MLP neurons of a small language model. Each row is named by its layer, matrix (up: input weights) and neuron, and shows model dimensions 48-143. Each number is 200 + 30 x the weight over its row's rms, rounded and kept within 0 to 999.
After each neuron's rows, "fires on" lists the tokens most often at its 100 highest values on Wikipedia text that the model never trained on. A number after a token or word is its count.

L11.up18,211,163,176,206,181,187,171,213,234,251,205,198,254,154,221,175,218,209,220,200,239,164,225,214,261,199,193,211,167,208,231,166,188,220,171,177,186,208,201,199,211,165,217,200,214,192,194,215,91,234,191,201,155,200,175,189,266,162,255,173,241,226,168,143,179,193,211,223,180,184,208,240,181,250,187,179,159,217,206,258,288,211,238,207,224,227,220,213,230,184,205,180,188,180,213,235
fires on: "ot" 16, " of" 14, "sp" 8, "2" 8, "sc" 7

L7.up256,192,177,194,211,240,192,204,245,207,173,183,225,199,273,208,204,191,252,131,204,213,201,185,200,207,161,215,201,150,198,211,174,229,167,186,150,243,156,200,178,219,217,230,275,246,186,205,221,230,216,192,149,179,240,226,161,259,228,236,188,204,134,181,213,178,172,196,218,196,174,206,178,210,203,157,244,226,220,231,212,235,207,225,195,186,149,160,206,173,220,180,227,232,211,198,204
fires on: "um" 53, "as" 28, " sy" 9

L11.up382,221,184,112,188,210,181,172,185,207,237,195,166,229,183,192,196,208,224,183,208,205,152,245,182,246,192,198,222,214,185,244,217,182,253,130,219,213,223,221,195,172,248,217,250,183,194,202,191,188,201,170,202,195,265,194,224,215,176,207,197,155,179,215,186,196,234,128,194,245,169,197,169,217,259,183,241,153,197,227,250,236,187,187,224,173,231,207,177,188,174,268,211,159,246,242,182
fires on: "c" 18, "t" 17, "b" 13, "at" 12, "n" 9, "p" 8

L7.up255,180,196,203,312,156,275,223,254,152,212,201,184,198,249,195,218,196,240,252,224,191,145,188,171,212,241,201,183,189,251,202,214,244,165,230,192,209,194,193,238,184,129,165,189,130,214,180,176,188,203,233,155,217,204,240,215,192,220,186,167,224,229,210,163,195,242,196,210,131,189,200,160,269,254,199,219,215,216,199,184,195,216,222,233,243,190,181,150,207,149,176,228,227,209,195,182
fires on: " or" 21, " and a" 8, " is" 8, ", or" 7, " un" 6, " (" 5

L9.up321,200,208,179,203,179,184,167,232,257,270,213,204,226,240,173,178,184,178,151,206,191,190,230,186,211,210,212,177,166,224,247,204,203,145,221,166,228,203,224,232,190,217,194,231,202,250,246,204,164,184,225,208,257,224,202,249,240,196,177,174,177,171,229,195,133,222,173,154,228,224,232,157,225,200,179,209,223,168,166,191,211,211,190,201,184,273,192,200,166,121,235,208,179,201,158,183
fires on: " the" 25, " the " 17, " an" 17, " its" 9, " " 7

L4.up149,177,256,207,196,188,183,258,190,108,205,188,187,259,161,222,212,222,199,206,180,185,235,210,197,150,202,228,210,171,250,212,195,220,215,156,194,219,199,225,206,268,184,128,193,211,248,168,180,208,157,197,216,218,169,228,177,174,225,260,184,161,198,171,227,211,163,230,199,200,206,265,208,193,175,209,252,230,184,204,218,223,232,183,239,213,269,185,245,176,218,176,185,199,200,238,204
fires on: "I" 12, "II" 11, "==C" 11, "==B" 8, "W" 8, " F" 7

L12.up397,197,143,243,248,201,230,172,166,186,233,217,212,261,268,174,149,196,205,181,216,202,211,192,222,194,142,191,205,176,169,218,256,220,223,216,160,171,206,222,221,232,199,189,170,185,227,223,183,184,233,206,193,204,181,206,222,174,196,182,175,170,157,250,197,180,209,241,183,215,184,232,248,174,233,195,185,262,230,160,173,174,184,235,167,209,156,172,207,203,153,219,227,212,242,210,230
fires on: " re" 28, " Re" 25, " Br" 8, " Le" 7, " De" 4

L9.up305,224,232,194,176,194,235,207,197,199,256,198,161,211,206,205,226,199,235,222,193,168,170,214,218,220,261,213,198,181,193,216,185,216,142,231,163,237,189,189,242,142,193,205,255,215,253,224,160,202,195,238,199,192,209,187,246,254,202,179,189,246,191,203,243,172,232,203,272,206,204,193,114,227,196,186,260,203,174,192,192,223,156,220,168,167,188,206,170,178,119,242,223,186,187,208,154
fires on: "\"" 20, "," 12, ":" 11, "H" 7, " that" 4

L7.up34,142,223,228,192,215,228,187,217,139,256,184,205,195,201,191,179,177,234,176,242,155,201,244,249,202,141,208,220,160,242,201,239,156,196,240,218,242,204,177,246,242,206,207,201,194,199,187,242,201,233,213,235,175,228,163,149,170,272,216,212,225,190,201,140,162,190,189,179,223,231,220,208,235,205,150,195,246,190,186,201,220,185,171,194,172,174,159,213,197,203,230,217,224,193,213,156
fires on: ")" 50, "\n" 10, " UTC" 5

L9.up420,216,178,187,238,237,230,190,153,174,174,190,213,237,200,192,224,201,197,239,222,206,243,196,166,208,211,219,203,172,148,244,245,191,164,199,187,231,207,218,197,203,174,165,225,129,164,217,174,192,207,277,173,170,253,185,245,226,176,177,199,228,221,195,193,204,207,114,181,172,180,209,171,229,215,162,225,140,153,239,233,254,210,208,209,173,225,214,160,173,206,264,195,205,242,173,236
fires on: "f" 42, "qu" 7, "v" 7, "p" 7, "on" 7, "iv" 4

L9.up94,191,218,210,262,196,180,198,198,197,212,139,198,249,203,235,218,195,249,160,242,154,226,213,206,153,203,230,175,230,231,209,189,255,188,194,192,232,156,197,216,162,167,203,208,216,191,160,205,220,200,225,226,200,208,202,181,262,186,251,167,192,158,203,138,238,239,215,176,201,181,219,231,208,161,222,238,228,186,200,180,253,252,218,254,180,197,176,178,201,167,200,150,250,210,202,184
fires on: "m" 16, "d" 14, "g" 11, "st" 10, "v" 7, "p" 6

L7.up167,190,189,180,244,224,227,230,157,216,231,207,197,217,263,135,202,171,183,219,205,165,167,230,198,198,201,192,229,159,255,226,174,178,212,174,274,274,176,162,219,148,188,190,198,193,174,207,171,231,251,229,171,189,198,194,199,211,225,200,203,183,179,217,178,213,212,179,225,177,207,211,170,152,195,209,176,255,146,159,216,195,226,219,192,155,205,226,186,174,167,201,212,231,194,232,135
fires on: "s" 29, "es" 12, "ins" 8, "ed" 6, "s," 5

L6.up341,186,198,126,163,244,197,151,173,193,209,212,210,214,217,177,193,237,200,189,207,162,230,218,200,253,187,194,179,124,194,215,229,196,214,174,150,187,195,208,239,263,250,213,161,209,200,196,192,209,240,221,201,200,182,183,262,211,236,163,177,198,195,219,137,202,192,215,225,167,158,224,174,227,191,224,186,217,200,188,206,201,205,226,177,136,216,153,238,244,184,212,241,191,206,238,227
fires on: " d" 22, "\n\n" 10, " en" 8, ", which" 7, " O'" 5, " ext" 5

L9.up44,164,230,183,194,178,202,174,247,191,216,156,197,224,244,207,218,189,151,186,256,221,175,210,230,194,202,196,161,178,136,201,221,204,181,197,260,185,201,177,192,171,153,217,209,215,183,148,208,166,138,237,250,157,184,261,220,219,247,160,238,235,193,208,231,175,209,217,203,202,196,212,208,154,157,203,218,227,258,178,156,217,176,226,176,218,241,202,203,215,219,193,170,194,241,167,171
fires on: "i" 16, "end" 12, "en" 10, "g" 9, "ified" 7

L12.up106,195,223,180,195,192,243,160,216,204,241,199,196,190,209,190,109,197,204,226,138,232,251,171,210,207,232,210,263,161,220,197,231,191,229,212,203,262,177,200,197,234,213,153,199,200,179,216,169,159,215,155,224,247,174,220,187,210,183,221,217,204,149,241,146,232,231,188,211,257,176,183,207,203,171,222,248,137,198,122,161,240,168,223,188,210,197,185,201,162,163,198,171,154,230,172,143
fires on: "ing" 27, "ed" 20, "en" 9, "ly" 6, "ious" 5, " to" 5

L9.up1,182,224,142,186,169,178,233,193,197,241,195,204,188,199,239,169,166,201,251,248,170,186,215,218,163,249,216,104,209,98,208,265,145,196,171,137,221,167,188,186,225,210,182,214,186,213,225,176,196,184,269,223,221,246,177,198,237,249,224,207,244,207,215,186,209,159,166,222,234,157,186,226,180,145,150,232,153,186,227,191,211,194,191,238,187,186,228,151,264,192,233,159,160,181,145,176
fires on: "ic" 13, "if" 13, "et" 10, "lic" 8, "ell" 7, "f" 6

L10.up214,192,142,181,235,144,212,192,166,197,212,217,189,235,223,228,209,173,217,198,234,199,210,179,249,146,190,224,178,207,174,155,221,156,132,217,173,158,200,246,282,248,143,160,200,199,214,222,193,213,222,248,195,212,201,194,196,209,169,184,195,218,180,187,170,205,183,247,222,176,274,207,202,212,193,197,182,212,211,135,209,229,150,179,198,193,179,231,192,167,199,244,267,230,168,182,206
fires on: " re" 39, " Re" 11, "ip" 6, "):" 5, " Hot" 5, " im" 4

L12.up233,208,194,214,148,151,197,183,197,225,200,162,204,209,179,179,245,209,227,213,237,190,255,185,173,215,222,203,277,173,212,153,211,221,182,186,146,251,183,198,188,198,267,192,225,208,192,213,163,231,199,175,211,197,157,166,224,222,208,179,208,183,177,180,194,222,197,192,199,241,232,138,145,222,200,247,198,183,238,166,270,222,149,226,233,140,192,215,153,189,248,241,127,218,220,192,183
fires on: "m" 41, "or" 12, "re" 10, "r" 5, "it" 5, "ot" 4

L11.up243,165,214,186,173,185,202,187,208,178,216,200,197,217,268,204,232,231,208,225,214,208,226,180,197,228,183,220,237,197,174,188,195,214,195,171,251,181,199,222,212,234,175,184,220,184,177,227,187,139,241,229,179,214,237,226,201,183,172,195,143,176,196,235,194,171,231,207,187,185,219,257,247,177,246,204,192,193,208,189,228,251,145,233,183,206,207,246,161,195,177,191,215,180,154,203,192
fires on: "r" 51, "E" 9, "gr" 6, "-" 5, "\n" 4

L7.up45,214,231,162,268,180,170,234,247,211,217,176,215,229,232,196,228,201,194,233,199,193,221,230,137,229,249,219,181,186,218,176,221,221,201,172,218,203,169,202,227,194,190,197,189,193,195,191,196,193,181,267,180,217,223,273,189,197,211,200,107,198,254,174,153,198,205,190,192,163,170,218,224,244,281,218,231,209,208,219,196,197,202,191,209,241,224,197,206,183,169,171,208,193,226,168,203
fires on: " (" 71, "(" 4, " (G" 4

L7.up144,201,229,177,202,216,159,235,186,244,176,201,219,216,210,228,194,203,140,142,194,177,217,223,184,182,210,224,163,178,234,163,211,215,207,163,278,216,208,227,239,195,245,179,227,203,194,153,173,217,208,236,229,224,195,187,211,179,204,178,151,229,175,219,163,201,170,200,195,150,226,157,215,187,165,222,228,245,178,211,180,183,237,191,210,156,271,184,213,235,191,196,216,192,180,221,224
fires on: "S" 20, "I" 16, "." 13, "S." 6, "R" 5, " A." 5

L6.up185,197,221,170,205,224,227,177,194,195,199,197,205,180,176,173,197,193,201,149,216,176,163,212,238,208,183,212,146,128,204,182,219,204,183,171,153,192,195,193,261,226,229,218,182,166,197,204,227,225,223,210,199,185,189,178,203,220,195,172,183,157,132,213,164,206,193,150,227,252,207,217,193,208,143,194,227,167,176,180,208,197,192,203,163,170,194,158,199,200,175,185,205,187,162,228,196
fires on: "\n" 31, "\"" 26, "ed" 4

L12.up285,173,217,136,262,194,218,131,215,217,184,160,199,235,189,189,180,196,202,187,192,236,198,189,188,187,255,187,181,157,197,229,214,199,218,135,176,222,144,183,216,157,194,163,226,239,186,183,182,208,226,219,190,163,196,170,179,245,236,185,257,206,208,178,160,222,186,233,211,238,142,225,261,197,176,209,218,207,189,185,194,246,172,214,216,148,165,200,174,196,202,246,212,203,238,251,213
fires on: "m" 17, " M" 17, " m" 10, "o" 9, "ac" 7, "g" 7

L12.up184,195,188,219,236,171,215,276,169,224,162,252,184,212,186,206,224,206,148,200,236,159,209,218,183,178,168,252,191,229,215,157,203,198,177,216,223,215,183,196,180,215,168,218,202,249,236,249,117,197,168,173,225,227,210,188,208,262,185,229,216,166,229,147,140,195,204,188,207,214,134,243,177,136,194,152,185,228,226,203,183,188,163,194,174,242,240,227,161,203,263,217,187,220,213,161,128
fires on: " r" 60, "qu" 9, "orn" 8, " Tr" 4, " gr" 4

L11.up0,274,179,147,263,228,172,201,226,231,258,181,200,217,220,196,200,213,184,162,244,214,180,214,230,188,182,200,207,181,167,171,161,188,214,163,174,263,195,207,234,215,200,233,207,230,192,234,166,181,203,234,202,196,182,176,245,241,134,188,187,168,200,223,161,201,219,184,192,239,109,231,201,180,168,233,205,192,221,121,218,230,201,213,138,216,209,234,151,205,168,207,206,205,211,185,177
fires on: "s" 44, "t" 19, "e" 11, "ens" 5

L7.up375,211,162,183,239,236,216,131,206,190,246,147,203,208,204,174,255,252,211,239,205,150,159,219,215,213,232,198,226,207,190,217,221,152,205,181,145,247,210,189,228,131,180,183,217,166,173,223,214,172,185,206,230,191,231,234,195,217,223,260,187,216,195,164,170,160,203,143,155,241,151,225,182,256,244,186,229,159,263,213,219,260,159,210,188,198,188,194,127,170,181,223,211,202,230,216,213
fires on: "p" 36, "s" 29, "ab" 7, "c" 7

L5.up172,234,175,201,215,223,215,177,198,176,220,224,215,223,172,156,170,186,230,231,223,171,192,194,171,185,197,209,224,170,166,206,229,183,188,184,201,161,177,210,192,189,189,190,238,190,186,186,153,215,149,214,212,189,171,158,222,200,161,242,204,224,195,193,192,173,195,212,190,144,207,234,193,227,150,193,275,267,214,172,189,183,236,170,180,200,192,199,208,203,139,172,193,194,210,230,206
fires on: " Athlet" 13, " Not" 11, "let" 11, "vers" 9, "ret" 8

L9.up328,223,224,159,177,164,261,157,162,160,151,196,196,177,180,206,176,238,218,194,190,166,216,184,243,190,181,229,225,164,221,209,190,167,184,159,203,248,220,192,229,179,245,216,204,245,165,239,173,209,226,206,246,224,205,204,222,252,149,217,220,201,196,158,200,200,178,212,236,218,185,203,190,182,240,203,206,188,224,183,221,284,165,183,167,187,181,226,164,180,170,245,203,201,216,215,200
fires on: "or" 42, "ist" 11, "er" 9, "op" 8, "m" 7, "ab" 4

L9.up384,202,157,168,242,186,260,160,211,220,195,155,183,200,191,209,193,174,162,241,235,186,165,207,227,196,190,228,258,235,161,193,213,178,154,154,218,225,170,185,195,185,197,244,199,139,214,263,206,202,270,176,200,245,182,199,205,219,206,196,186,245,170,194,225,235,212,186,190,214,231,208,145,193,174,167,213,217,182,209,234,191,200,217,245,193,234,239,202,178,169,211,204,208,211,188,165
fires on: "ed" 19, "le" 16, "ot" 13, "et" 13, "s" 11, "p" 10

L4.up45,170,205,258,184,227,193,214,173,167,219,198,198,200,232,188,218,183,249,229,209,192,183,156,206,198,251,221,173,191,186,212,184,250,210,179,205,196,179,197,226,173,222,193,264,228,175,191,210,158,217,245,219,186,216,272,219,184,166,217,228,203,174,221,190,196,221,174,204,202,215,207,231,225,257,171,255,225,214,246,222,221,212,193,185,184,134,183,199,163,187,258,235,134,200,280,196
fires on: " resp" 18, " appro" 13, "\n" 13, " bro" 6

L11.up212,216,195,195,263,188,248,130,239,184,189,216,204,195,230,190,192,217,237,223,208,141,194,224,193,194,250,204,148,181,253,253,207,200,160,189,189,193,205,163,235,197,153,192,220,201,142,212,197,204,178,236,221,223,223,200,217,237,169,238,203,207,204,169,190,181,187,195,194,190,190,208,213,186,204,196,274,188,218,200,208,208,179,246,232,200,238,231,196,154,147,195,219,170,249,187,227
fires on: " and" 39, "enc" 9, "ver" 7, "ly" 5, "g" 5

L12.up436,182,256,231,175,165,225,172,264,147,210,213,218,261,211,195,183,200,158,161,241,204,209,235,226,184,231,192,190,207,179,206,214,177,215,205,215,242,202,200,160,271,209,145,164,235,195,205,179,174,173,192,238,187,216,180,204,219,243,218,181,165,166,215,242,172,160,201,142,221,208,164,223,186,207,170,186,196,231,185,195,277,156,254,212,186,164,151,167,249,178,230,199,176,305,168,180
fires on: "l" 18, " ch" 13, "1" 12, "eb" 6, "0" 5, " R" 5

L12.up240,243,206,192,205,143,235,197,241,155,167,161,159,240,207,204,216,230,175,272,163,224,190,229,182,179,197,207,192,209,249,194,203,167,194,221,209,188,198,181,233,149,204,223,239,197,146,227,177,198,216,172,225,145,203,206,202,260,166,207,157,226,237,142,190,155,185,222,223,232,252,184,180,242,202,224,209,223,213,198,277,216,177,241,224,244,254,136,190,221,177,182,245,156,237,225,236
fires on: " G" 36, " of" 16, "ot" 15, "est" 6, " of G" 4, "ent" 4

L9.up134,159,216,179,211,200,241,197,150,186,165,169,213,196,216,194,214,202,174,185,193,215,163,167,255,170,287,218,185,129,168,240,184,209,211,226,245,165,167,123,178,170,156,196,236,232,189,210,193,237,186,148,215,195,192,217,278,249,191,226,153,253,223,180,208,172,181,197,187,154,155,208,192,195,236,169,202,196,228,210,210,213,170,215,186,195,271,227,179,232,205,193,241,186,248,203,217
fires on: " of" 21, "ol" 12, "ab" 9, " of the" 6, " " 6

L11.up41,192,215,229,209,199,172,212,219,189,204,185,209,180,159,213,222,162,164,211,185,171,213,182,211,204,229,165,199,202,156,209,251,172,163,221,182,194,153,139,180,205,136,195,236,202,186,227,190,185,247,195,231,180,240,200,196,222,190,293,144,299,212,251,201,189,180,207,222,233,197,219,181,234,176,137,217,170,235,240,250,198,212,181,206,228,171,201,210,247,177,190,245,178,178,140,174
fires on: "ic" 15, "if" 14, "ical" 10, "2" 8, "al" 6

L9.up124,209,187,203,187,278,205,231,225,162,219,207,176,184,208,174,227,205,173,226,219,182,129,204,206,128,230,199,199,190,175,191,180,291,195,168,187,186,154,217,236,198,176,182,196,193,201,212,235,203,226,270,212,180,213,220,224,228,200,194,172,230,184,265,186,242,234,156,164,177,246,164,220,197,248,169,185,199,196,146,173,247,247,208,224,180,187,188,168,152,185,231,189,217,193,167,162
fires on: "\n" 58, " c" 33

L4.up414,186,263,181,187,157,198,167,199,194,255,210,208,225,230,178,234,166,197,148,211,120,190,146,235,191,178,209,228,206,147,169,217,219,210,203,177,133,195,162,247,116,210,177,197,232,213,192,211,226,243,210,215,198,191,233,230,214,208,189,226,200,214,202,216,237,171,199,170,206,191,231,221,241,194,220,189,223,176,184,184,220,178,214,205,153,205,232,151,207,212,238,247,172,169,215,156
fires on: "–" 16, "(" 16, "i (" 13, "/" 6, "+" 5, "% | " 5

L11.up137,191,221,188,184,227,212,171,250,211,271,174,231,201,173,179,221,213,213,230,225,198,202,209,213,205,166,198,196,168,245,203,200,234,214,185,254,257,206,213,219,251,190,147,187,137,244,189,210,167,172,184,186,188,170,176,170,229,201,187,207,210,177,233,188,201,228,164,170,233,210,169,236,223,259,193,251,217,247,158,236,221,157,183,243,162,218,172,160,180,171,186,188,167,224,207,165
fires on: " b" 20, "b" 13, "c" 12, " s" 12, " B" 7, " h" 6

L12.up99,183,189,140,147,209,148,200,255,277,256,218,197,227,173,190,242,232,196,152,222,247,206,158,196,190,229,176,197,216,171,185,244,222,181,257,173,197,115,217,205,214,242,152,196,213,183,214,215,226,169,209,217,221,220,183,214,190,245,173,225,164,155,188,174,220,135,197,179,229,181,196,154,209,218,184,213,170,242,169,148,228,166,195,221,180,223,196,168,220,159,239,192,194,190,215,217
fires on: " " 28, " the " 22, " of the " 9, " |  |  | " 5

L9.up170,206,206,188,189,189,182,185,267,213,202,197,219,168,223,203,253,208,185,164,266,209,199,240,212,140,205,223,135,134,200,200,220,157,173,166,142,223,193,169,216,174,221,190,214,215,202,183,244,184,173,250,228,274,158,210,168,217,243,236,176,209,198,190,269,182,224,175,206,250,148,248,202,159,197,168,239,178,173,203,193,185,221,170,242,182,227,179,219,227,132,200,177,241,188,186,219
fires on: "os" 19, "ia" 17, "stitut" 15, "j" 11, "um" 7

L9.up162,207,174,162,232,179,249,178,212,209,251,223,177,210,143,167,201,203,198,173,231,182,223,189,219,231,139,202,187,191,205,186,255,239,187,211,129,195,167,183,242,252,168,197,224,213,234,293,212,110,187,229,196,198,211,158,200,226,103,175,212,170,176,193,235,186,178,173,196,167,217,251,208,208,234,189,238,169,163,144,198,243,194,221,190,191,256,197,156,173,168,224,198,180,183,216,145
fires on: "ing" 72, "es" 9, "s" 5

L12.up414,178,245,175,253,245,227,177,197,214,225,211,183,195,200,202,158,173,199,194,239,156,196,213,161,273,193,199,228,207,184,197,205,197,204,225,179,191,179,215,167,179,260,238,224,199,219,149,225,194,200,199,196,181,246,187,205,264,198,197,217,249,155,214,138,176,191,219,213,237,212,231,205,195,222,166,234,194,163,248,259,180,154,261,205,201,183,240,126,202,188,223,199,190,196,141,150
fires on: " |" 39, "|" 13, ") |" 7, " Date" 6, " and" 4

L11.up237,240,210,202,248,205,203,159,195,228,212,140,213,210,224,264,206,209,195,173,279,193,211,175,224,183,197,194,163,124,241,241,200,222,231,168,147,241,192,203,214,173,179,196,196,219,187,168,204,174,182,218,236,194,177,228,199,265,223,178,211,161,208,136,149,209,231,225,171,231,154,197,227,206,224,188,197,212,231,178,169,226,225,266,229,209,207,219,152,227,209,256,182,205,256,191,168
fires on: " g" 27, "m" 18, "b" 9, "y" 8, "g" 8, "–" 7

L7.up351,244,281,180,219,206,210,167,255,249,209,180,193,207,195,180,193,207,193,199,163,167,164,192,231,224,236,220,223,223,215,169,147,251,171,207,219,213,188,198,244,133,167,151,194,162,245,253,184,167,174,171,191,196,250,210,218,235,215,202,136,201,233,224,166,222,270,209,231,209,220,202,150,273,273,191,173,209,175,224,210,168,159,222,204,204,182,129,151,163,219,199,250,241,211,136,159
fires on: " (" 22, " | " 19, " " 9, " and " 6, " $" 6

L7.up47,205,213,225,186,155,207,236,246,188,268,200,211,191,135,209,176,167,190,187,257,210,205,172,221,163,190,215,205,232,157,185,238,198,170,223,216,205,192,200,178,229,197,231,172,190,279,143,171,241,248,248,224,222,193,181,168,206,230,158,208,221,158,252,243,200,148,200,219,184,262,177,164,208,187,195,189,190,251,190,219,220,130,184,224,252,223,177,186,207,253,182,226,140,185,168,129
fires on: " bl" 18, " red" 16, "known" 7, " Total" 7, " Red" 7, " UTC" 6

L9.up372,175,192,150,211,240,225,143,209,161,190,171,230,233,196,220,178,155,199,179,196,180,185,108,238,232,213,198,239,196,203,238,221,161,143,193,202,203,125,231,244,237,198,211,233,167,205,239,236,193,237,161,199,202,270,169,291,168,201,236,240,253,222,261,165,198,210,166,178,224,196,189,150,182,198,169,212,178,214,187,195,220,198,206,163,143,215,232,179,164,192,211,186,195,249,155,202
fires on: "et" 15, "in" 15, "ing" 8, "s" 8, "em" 6, "ac" 6

L7.up242,160,190,181,216,234,236,144,190,197,257,207,215,203,239,153,210,207,175,218,231,168,217,224,203,230,210,227,162,127,196,195,227,221,213,203,232,185,191,123,252,231,204,168,228,181,221,177,217,177,212,238,195,188,198,206,275,225,249,213,185,158,174,247,174,191,209,221,192,202,195,252,247,207,190,174,212,201,164,180,193,223,227,201,198,165,172,187,217,210,218,266,227,214,199,229,130
fires on: "\"" 13, "es" 12, "s" 8, "i (" 7, "\" (" 7, "i" 6

L11.up420,186,178,211,166,234,173,230,227,209,210,214,229,197,221,215,217,143,201,189,206,192,137,141,183,239,275,230,183,204,210,159,256,223,259,129,176,227,152,209,191,189,133,146,214,229,147,211,226,220,195,259,200,224,206,182,184,166,234,161,204,225,206,210,198,265,209,228,229,144,214,186,244,183,233,208,205,186,216,158,176,238,156,183,183,167,217,179,166,222,164,252,231,280,200,224,190
fires on: " c" 25, " re" 12, " incre" 9, "ro" 9, " a c" 5

L9.up28,276,178,206,168,115,209,210,221,247,172,160,204,205,168,204,185,165,203,163,199,135,187,191,190,247,206,224,183,229,208,201,227,180,158,138,214,212,178,203,236,198,167,266,221,215,199,194,205,207,270,213,206,122,244,238,190,269,212,249,219,239,199,248,230,229,205,186,238,204,143,163,135,203,218,176,227,209,185,220,198,216,149,203,184,177,192,182,221,221,203,208,163,194,226,114,207
fires on: "al" 18, "in" 11, "up" 10, "ac" 9, "ic" 8

L11.up54,251,180,179,157,202,163,175,234,216,148,156,249,177,182,220,199,210,190,198,148,198,215,186,194,195,214,175,227,207,217,261,201,186,154,166,175,241,175,237,184,187,172,241,220,257,162,183,156,187,161,191,252,224,141,235,235,200,172,262,246,164,248,174,181,171,205,184,210,180,194,206,126,167,193,178,259,170,210,194,206,201,202,179,268,199,254,233,206,147,189,216,209,189,216,193,196
fires on: "ab" 20, "le" 9, " app" 7, "ib" 5, "reat" 5, "ar" 4

L7.up253,225,184,169,161,223,180,220,232,177,174,173,188,216,192,202,199,212,194,193,206,148,226,202,225,228,256,241,228,176,225,160,206,233,169,182,181,221,174,211,206,181,210,178,203,150,202,183,183,177,160,183,237,245,245,165,231,313,185,230,140,220,180,185,194,166,165,196,253,200,233,166,172,209,219,240,298,185,198,220,189,183,153,232,230,139,149,168,164,211,173,246,216,212,212,181,217
fires on: "," 50, ", the" 8, ", " 8, " that" 4

L9.up347,216,215,198,177,246,235,183,134,200,217,186,207,218,210,201,204,190,181,248,144,228,219,198,165,212,230,230,241,162,207,230,252,199,234,218,216,221,181,179,211,143,224,204,226,191,195,209,182,181,264,150,246,178,234,204,242,236,175,244,218,179,240,226,231,192,218,194,237,230,203,244,190,229,199,195,190,173,190,212,210,241,218,198,243,157,175,217,173,152,222,139,166,174,241,191,190
fires on: "ed" 24, "b" 13, " of" 11, "ur" 8, "ing" 5

L10.up260,210,212,203,156,168,224,212,174,172,220,214,223,237,242,178,198,213,137,201,190,153,125,210,242,216,186,229,171,189,218,218,201,208,208,166,125,197,218,161,185,221,227,197,201,221,246,224,184,197,211,185,214,254,191,232,183,221,224,212,152,234,150,191,204,174,210,131,164,225,196,164,189,202,223,151,179,193,221,220,232,204,161,184,221,218,221,218,120,162,170,228,218,169,180,199,154
fires on: "1" 29, "u" 11, "3" 7, "0" 6, "ad" 4, "4" 4

L4.up217,165,182,219,212,177,178,205,198,186,186,188,221,219,193,203,220,179,220,218,208,253,189,171,270,157,201,210,231,189,184,220,171,220,200,198,191,213,189,201,192,168,201,212,197,236,168,141,221,214,236,201,238,264,236,221,174,187,175,225,193,179,196,199,155,207,205,186,192,249,183,220,250,168,206,180,218,220,178,188,219,211,137,108,153,216,191,186,170,181,191,197,218,184,211,228,214
fires on: " se" 28, " te" 18, " Te" 16, " com" 8, "ub" 6, "/" 5

L10.up149,218,189,223,195,255,208,237,196,230,265,165,190,232,213,195,159,183,215,203,225,196,228,207,202,198,208,212,202,149,154,218,192,225,174,181,221,222,173,226,202,212,130,188,206,219,181,154,201,217,227,207,190,234,172,228,241,225,244,193,208,170,189,214,163,187,172,201,198,189,169,166,214,169,200,206,192,176,202,203,240,261,192,202,188,163,238,160,152,225,178,206,164,249,276,148,150
fires on: "f" 20, "n" 13, "b" 11, "m" 11, "st" 8, "sh" 6

L10.up148,179,204,242,211,194,250,169,217,182,220,192,192,231,221,195,224,244,250,207,212,238,178,181,219,185,184,173,256,154,195,237,225,152,172,234,142,183,205,118,179,227,175,207,197,209,224,186,166,140,186,218,223,221,254,222,200,217,258,211,171,207,201,185,143,194,155,213,163,196,154,171,197,203,203,176,186,163,220,197,242,200,165,225,204,234,240,208,140,156,217,200,188,189,215,175,206
fires on: " and" 54, "u" 14, "om" 7, "-" 5

L5.up78,261,185,129,223,247,222,224,186,233,205,149,228,225,195,182,171,151,159,218,181,193,126,185,239,168,246,225,218,200,209,183,193,188,198,200,174,243,166,200,257,234,188,185,217,186,184,222,161,156,219,171,228,224,227,227,221,206,196,181,186,261,168,229,171,177,223,225,206,155,223,196,215,150,176,212,187,193,231,214,166,161,186,191,231,203,210,219,160,226,139,215,200,220,194,191,161
fires on: "and" 19, ": " 15, "ull" 8, "end" 5, "el" 5, "-" 5

L6.up361,212,231,206,212,196,228,229,185,146,144,142,247,260,173,232,155,141,199,131,203,195,172,182,273,150,237,219,143,189,201,269,251,221,181,170,167,166,214,153,201,167,224,163,210,190,218,270,171,150,182,132,218,182,211,254,174,248,170,227,185,241,182,183,206,161,192,192,171,202,179,192,161,242,182,223,217,189,210,212,200,225,172,157,254,228,251,243,191,197,227,207,181,183,191,155,213
fires on: "1" 40, ")" 9, "4" 5, "2" 4, "25" 4

L10.up307,203,192,202,210,241,248,221,161,205,197,217,196,237,232,173,215,151,226,202,211,207,220,206,242,188,216,185,211,143,207,216,158,248,166,197,181,162,261,240,188,176,191,200,248,203,174,232,237,164,229,237,190,215,227,182,220,251,216,229,161,169,163,238,234,175,201,196,225,176,178,237,248,192,223,191,209,259,182,223,230,266,227,212,218,155,154,215,215,192,211,206,211,241,218,180,175
fires on: "an" 21, "us" 10, "am" 8, "as" 7, "ity" 6, "m" 5